From a checkpoint of a small transformer trained on Wikipedia.
Size: 10 layers, width 320, 5 heads of 64 (1 for keys and values), MLP 832 SwiGLU, vocabulary 2048.
Architecture: RMSNorm before each block, untied embeddings, normalized queries and keys.
MLP neurons of a small language model. Each row is named by its layer, matrix (gate and up: input weights) and neuron, and shows model dimensions 16-207. Each number is 128 + 32 x the weight over its row's rms, rounded and kept within 0 to 255. Numbers have three digits each. A neuron's up and down rows have the sign that makes its largest values positive.
After each neuron's rows, "fires on" lists the tokens most often at its 100 highest values on Wikipedia text that the model never trained on.

L7.gate719:119113145170139085129106174105150184096107133123142129139134118066113089129108109158156188136152155089102100148159145103111125100156124111146066191173153074132175091179113150159118090140113121124075145193134166153064092068147093088116148152141055131091150127141120112084179144138149167158128116095141169131095117136078152126159193098113114168129123104135140131129067164165195155104135110151086144183044117134095071039096114140144132147118154162119153145118163191085115168130107216138140117101123066124133079149155133134140170128174104136143108113089125148147085115206114103122
L7.up719:097115106144104156181133155167126106191126108114131155118186193123129143117134155088142107134130142138076130101065034196152130162094116138128106067168076116065106103127194181110086113123091113115118184164146134105198084147143146117110101093155169134155218092161105171050128144057048095123110079113173093139111168138153139114147115081133176071170128147114115146104070133122125120056174103124121126127136183146112131141108110118085126109149136139097152159182130150116174133202082102197074110179067117139168158091127169062101119080189108144093131082133130146128120070117124139139
fires on: " c", " g", "ed", " G"

L6.gate17:139155116184160108167163128107147116113080084126141096136130101095176083110169109094140112110065120086123110129117129151216138087117106087108175108124156135165096130111189131146124069141048106102122095128143160149136105070095122114162110158134145133126169154081120072054104062157114123134185145109090064093121132139183164118147150102189188155119151184154132119137101154093150203110093159169096165175119128159117101121160071159138132148163096126120122127153083193141081134068148133099157162092132141117103119178141086132105145159116116111147193082075138149138099103153054171176
L6.up17:155102117141096110125142135127088109209119120130156079124067137081138156145127131063101076179180131130163132153095131141149067136124086093110096133114121163147124153130082111144118123086120115092154112166129152140126094152108127142123162154105110160127113098092188100136114122163109099204166107111098127060103214079110141143130099136096108105129145130107060138207107127102133142154164068112162110128126089089179098141152133177132081111126132150076116124121096170152097117110111099092047134114085125152120095149125069127157084097155099141137163115087116132130112110187145136081
fires on: "y", ".", "ry", " for"

L4.gate408:135084112167152118203109096109119115144085126100111173123104092174099111110103092094097172107115168189184149124181088121126121118072209087163121119135087136127147102128105130107099063080114139161171122152136113117107077157169114157057185114129102129136142151132055094127120113151135114077133123123129162068169140165104124090148195131131106154093181166184100217134108158130116126179193094137064136086220102102136115117089098155064115133083144122172060161110091100091182146115145109115159149212109091141152124123107153161108154100108189128058096148161101148147086112068165154150
L4.up408:188123085129160137089069136122119187185097140127130122081127091059158177102115119139142120158122103085112160188111133091075081139131119102160125151110060141070108092130157099116134137147101155080091128172126095163141127178119140142094082103097063156125115149125133142132134148132112116205148105138124090125183142167177149108161129205182067153111122133173153076131159180151118136109103148138132161100136151175085082140121120086163185136126180131116155128147190120112068132114166140099131104104131187155154123144119188105188124108176173159174131164115162131127179089110115145084
fires on: "t", "ist", "ven", "ic", "ent", "A"

L4.gate166:141164142115106097147126142121148113132167117149170083103041125123119113123087196159092164184119062100106124106117175065095096124167120098142141130135173142152134070128102066146086156119194092145170133122089136133154122113149123103154132140138095080161109126082186133156132092142167162146132130156132118106112171179078111128130186107095119150110111098101095134146115150199119134075167127197162190086128113121116072120093129137108085130047075165131109096093140063146096104118172153177103108115162090123159157113127116075139117187149107162105172126155129140061159102106096183168
L4.up166:078137141090094158175154151144097087141154131084137073147110102109174138110160178157119127164084138163112151189158121112136199127117187129199124121120157178132074148158119121135111068131151034069134200141150118101088048078142096121119111164157127126111133058109167168199107137146096124094124088188075087114142095150109117145107131153111158064144144147102090122125139153152077152161164101110139103150146106179116083130131170115076107109130129135112097113114101158091130120114124126160045162082110112091155135133093088151188085036177153088138081103125148180116128189085126132096
fires on: "r", "t", "or", "st", "ur", " pa"

L4.gate641:114118104129155178125139129168133146103161113164182116083077106039103111145115189113102152129145148155161127111183127093171211174125173093192133147103130126119111177100101144148179160085175080126015123163113191107077114168127164097071164114103172129165170103091180094085192144103125157187146197128069094124103117091151156171113169109141144122076064105131098153126134132193148128090113148134177125145164131156081109127091173148160072100094104131078086133168136062142106152158145101168068109075127124112188148108170168097123072129151071114122101133161131123166145160095162119105
L4.up641:174087182154094144141186139135100173189098157110125134140091162086141116105125197127207142118124153163128190103105084104140103171113140155141149102159156050104086091106144103140141129178119143127172123127092155088115066094072139186141103126183098129124139163091184094162097110101149051090076140062171170129128114100142135167156110119136114115189070153152124084132136131182140114142134135156118162154149108192096140123109099137096137090141097095095075140066122097154149104181180161089168148088155077114086187138192148149172187096123117062128099114163138129154105107082119129113
fires on: "u", "ea", "e", "a", "ten"

L6.gate290:091131060176110111111120122107181103088128132152114112145095123105150149165129057114113127142131167160122096094089078161044141133116148140147163170187061154129143148150121145056134116116134168125118079122128119136137164148126116124170115176098102095134139121099142132090170139151172109182160087174089146124159134151110103147149130087154146127102105098127161076119161092171119191098094136128098173135168204128126148176097209151082118118092140129080093121146164099195100142126105146083065141103082111152147147140167135095143116099141149181077146111146111169108118118102122131061
L6.up290:152080192118114157163189142138105106163136148186176120144153113135076146174092126099079154111136141106139124115129113112133143134139161131189138109124166105160088166192195150112101172160182093067069095152100154149121149091155071099162112144197136145113158086082116119218130113074122153112128117154070080128137127071114120137067154128142153093194166134140115100144135128114097173139048187156144123143174156125105090207123148166143154149050124131090116114144067155175086109109087120155131107107147099133105122158057160135118081125089101108148123062104054173130161160177107126112
fires on: "ur", "ar", "r", "tra", " Char", "Career"

L4.gate327:180141081155107151139143110157130135143120117074137103096172180141119096140207104088127157079133100198091129166147153132155161086096145079131131169057124193147117105121137139182148148166106118146086089148075120151087129132151103085123069118077191144142156152146104179114159103129157101055169127132139156114137109133149157137153109150113128160137144112167083155138064170151107125144140175142195166153107129112176171185172133160129080203122093113143078124106092151119149126082156146107139083118158112078158148102131179154133152080113146099091134156145110069080165181163175130179
L4.up327:154096118129159153164142144115085070158107142130122141192128129110208144164193149065090103110109094139100087144116132082135143126173104096114174113223155127148125133161133077109153099132166174111153160092091150115162083160091125079155165093139093123159151180063112116139109137107084159108150127123126171130122175094137144079145148162141091100099129170127103164151118131100092104108103147123152144132134101165079124127091099159129165168147089146110132122088094092122195115174107109106134156103160110133166165109178092120130148089194138133098055141153085162138121143158135082129
fires on: "ly", "our", ":", "ment", "ation", ";"

L4.gate684:163157103134154158197141086098123090136145113099126109097091148134157046098170156200102125112123089145106161111105114147148148120099107145126181123087089088127050083077114153096156091168114076102117075152065157150132136115185110084093152099097141135150163093123138108164151131127133142188164133172063119178144112188151156144136106126142099181147146147178083167174147177172142096106108143186172157175109146137085100142128092089146078099130067123179116195090116115124072132132135120156115116109143146140104160123118181099088191115111161144115066149078154169157145125039171117134
L4.up684:165130153134146150155110141165158047137185158093158156150104118121148100091117081090127113135076104134094105130143121099127181183067115117170145129146118091112118142116141138174077099134082171141127076202132127194092108101092139134122109187148094162107147092091090113117140165116132201177124128187072111068183113117112093082150154168099120091090196130104092168140119147129119122153097110160170146070142137147136120168153145203050075102112106133142166128153092114157137143137130114112118134107050066144101182115103122128155099107158107112205122138062120106171111164124160161087
fires on: ":", "y", "re", "und", "ity", " for"

L6.gate262:100128145098089127091123125070100128177095095082107128109081097089139158150082196161129169130075159143109112119124134082149141105148113116139090124202175138134161115129117126103172142094178112092108153129132126116155137174128169146159152164118134086109155117155157118137165115138097146147124161075071137134111172120050175163113075114121091119182145144075065076086099052193199098116150122105169106125113108111094070111126130105171123120128077097145113123135177111133151120154187116050077158093179182112123149154153147142163120153196111128062156113106078154086133123131075149123
L6.up262:160049131138122117176022162115161095156140122147146148077159086118197048045102157145133159140123150132117125121145067108132132125080138150100097131190157097176151091159095081144098126137157145125066096166128165098123123110079126146121100086113147117133147131094155100156101110151122125112214138100132145121087164102144099129162138063078156149112102132116143086107137164086117104114114162124129114158127151119096116088137148125073096147085142155148102145148200112110098150139140173090079123144121166114116164147164144064140143148145172126116154139175102169159138116095083155138
fires on: "u", "o", "ve", "w", "te", "e"

L6.gate437:158186142104155146145106096137139128135079171162148134158095151059111138137127139157115128096110086108131120059184073158085164113133156112147163140095085113111111089090097151133123130156187127098124135103085123099158137129155091093107146065117116113176147156057149133113130166154107140096096129132147102116159150139155127192174145139135098229069123136141137162082068129096073149081108107129103154138158209159115098179119132163098134125120179134136105114133082131128129103111103108165132153124175138148172142161174107153164150103176165105126126169129088121137148127129131128062
L6.up437:115068083100147093135099102121105104149156068079186136091104077146125149047078132158097116109131151132173056167084138176131145152139142121130157152156076154149128105164090187107149102120134128112089091125125113115149127070159109169135081077102112102151145144121103097106142238095131132168119081081157104105132144173127138131133106161094115113170139102167127165124108123149132122159107113169142077137134077091142154116145069154088092104105072167140065102132142078207119136113159154098155096117165133087156102131166113117090193169068104150131137121098154105119146196102084104151
fires on: "\n", "tor", "m", "ra", "g"

L4.gate312:098153143168130121124118118139163147147113117105146078102113124129102129112142110136088143093098173129173106150122072137161110133148151122113146177135128149144142125106124134085101183128162059117089093178101135103144135100131098143138178211134151127144149090085163089072105119100152149156162078162107091149106141162123121138114113154111091108064142092105080140149057139116146107129113143131100188167100185094144044169084136156120119158104142170062151086173109157153127145128198133089130160164096090207136108171117088137109149110119242109170161149156179135112075204107138177067
L4.up312:095153168086145133132146184143143179159118162164118107056173046135152199075145124153159105164105107142042125109097115056124114172146097155153130115089132118114145161184125086103161142108122153110125130103168106157124139136104141082132105168139122143152150157121205116173087215124079149121106112127151123167112192123041112111162141083140110070140078041073104124172094073150137189187136145093168073144114170133140114097072148150089087094095125177116143094188088086129231123118104167119145133158117121129138163138149139146118103171084077120116129099141130119095152145162138105130
fires on: " /", " (", "ur", "ul", "y", "ar"

L7.gate758:141161143061165087153124193184173118171087153167115121117145079103117120119141166111128125103144122140136072150095135089114088120123124132135118130122093120087110101151112104140189151162158053141174165149092149071067063124099116118101162110120081121187163152163110132145158159171099126128079057165153165074097120118122107145146178121115135136047118099163135090124119112140143171127118134073145105110134110099060122118112119139150129108137105127099076137099133158143191166079120110138118161115088150103174102163173100138087167120174182137095162154121087165130061186100175170150
L7.up758:180144129082173075086128084171118141133147207148115145121116150157084130107176133137096114044133215075073132142133098177128071122148114113119103154089105151083188156143147132157130108090109165119099142142095130154142114103100047139097102150165123088085114119169156108095108167131074150128152118133151094095121132099150081137168123110098157127133124126071149096162079172128180189137098156132141078092145156102141215156107193131118158095141158132117137153154153156163075132147150110147105147157138145107170145121138144133138100022158109193160146105121172164081128165087106078097
fires on: "ig", "tic", "pp", "st", "ist", "ic"

L6.gate225:141126129098189043113097137139109115148129168099155098119121141167129169110116149150126133121095144095117125169067092157158082181124153155213165156092106130089108132187126104104120113167081076100121109140123127137171141078107127126127119144088125071159149188119180129175167137154100100072156075090092071132114135136114146119103133141124142171163142144131081160050117159125187114130083165183145121205135151114091107134058151115160142138196076092152106157139115143048124124091146169160138165138151171135128139149107139098151114152074102091154153034069100165105107148124147108100
L6.up225:119113168093134040169135092132097134145182144095108130164151139108171151153152131086175132115145124134186118071138106228200117119103129089176194113166135139162124110129137182085090084104117100107133122092110122151122147172130115040142117144117059141183081120064112114086179102142167155132086108120106127091098090118105116121107160159120153104121158173170133129093170171183102105136080104206103103121128141042111109124137130117097147140136156095122127132123095132102102122179150089137162160115086136120056094116140118140121107104140160092151094120120151038128127049101150113174
fires on: " of", " with", "li", "it", "D", "."

L4.gate231:141112101086131105167125166113133110149080158126133106086147127086178114157158195135108129120139106124110130141129139125168136072092149135115155151177142086136102134120153134162123129135097140143074188097036132049170081092108114076118153145108169121139132152113133127086111102102065159109095090067142145124116118120133150163170157087163158113128099163082080153148096086117076130122066100087160136189120094148129117138122142161128186139142152133070146148129124098115127096059132123091099116070144119138163104111099118091124098103177140212121119097121065088079120100093093097183
L4.up231:154125093097096129105164096130105130135133127159145162103119130138097091129109130151137207072120148148152139185058059095142128080161158076147138190146161115094077141080109098152164099154147224126122189178122104114147093130087134111054146122122112157093115121171111110121190152171111070085177145136093139113152114172116139098136133068132150116125070092109102112139139154183143109154059169090155093112122127116112135062160105142092116184098111132084094155143049154094130132073175113092118139187174094107155198135103143138128117114144161126144175107139141166109110116088134120089
fires on: "ed", "ic", "dy", "ist", " Pat", "at"

L7.gate33:059172135137142121139104105116176087174090160167145123061162112093122102137082131154110151104202159114121122115123071104177087113061185073067073077136116124097183159166130169071077126124089169089123114203128172140157163098140093076082144127125140103102130100167120102125119145144128158092140143040174155155170164162130103167151184089145093126104113167142101152176095146160162180119114185095158087177115105126149132168141157155162143163094162102144100126098127093131164154120138120117118175107124161118187084115089107141116119175096152211143133172116086089108121123123161117197
L7.up33:110123120176172145134153084115151136155105176142150147137176123133194130116119118105163187074108152125178177166066143082125166123151072191111119139144080176102099116141115083074146085122086158149100090131188151152111075174128080158114181108149157124131092121142119103094184197063096152192105190141132057115182166145116140137124117153157133070102152123123144112108200151128173137120148197162107170147137110086121094132118134149140106108163179137159127095143146095106084128069112118156132125152097181152147123130090123169129095145123126167110135141175125095162150166136166135105
fires on: " comp", "it", "ent", "ist", "u", "f"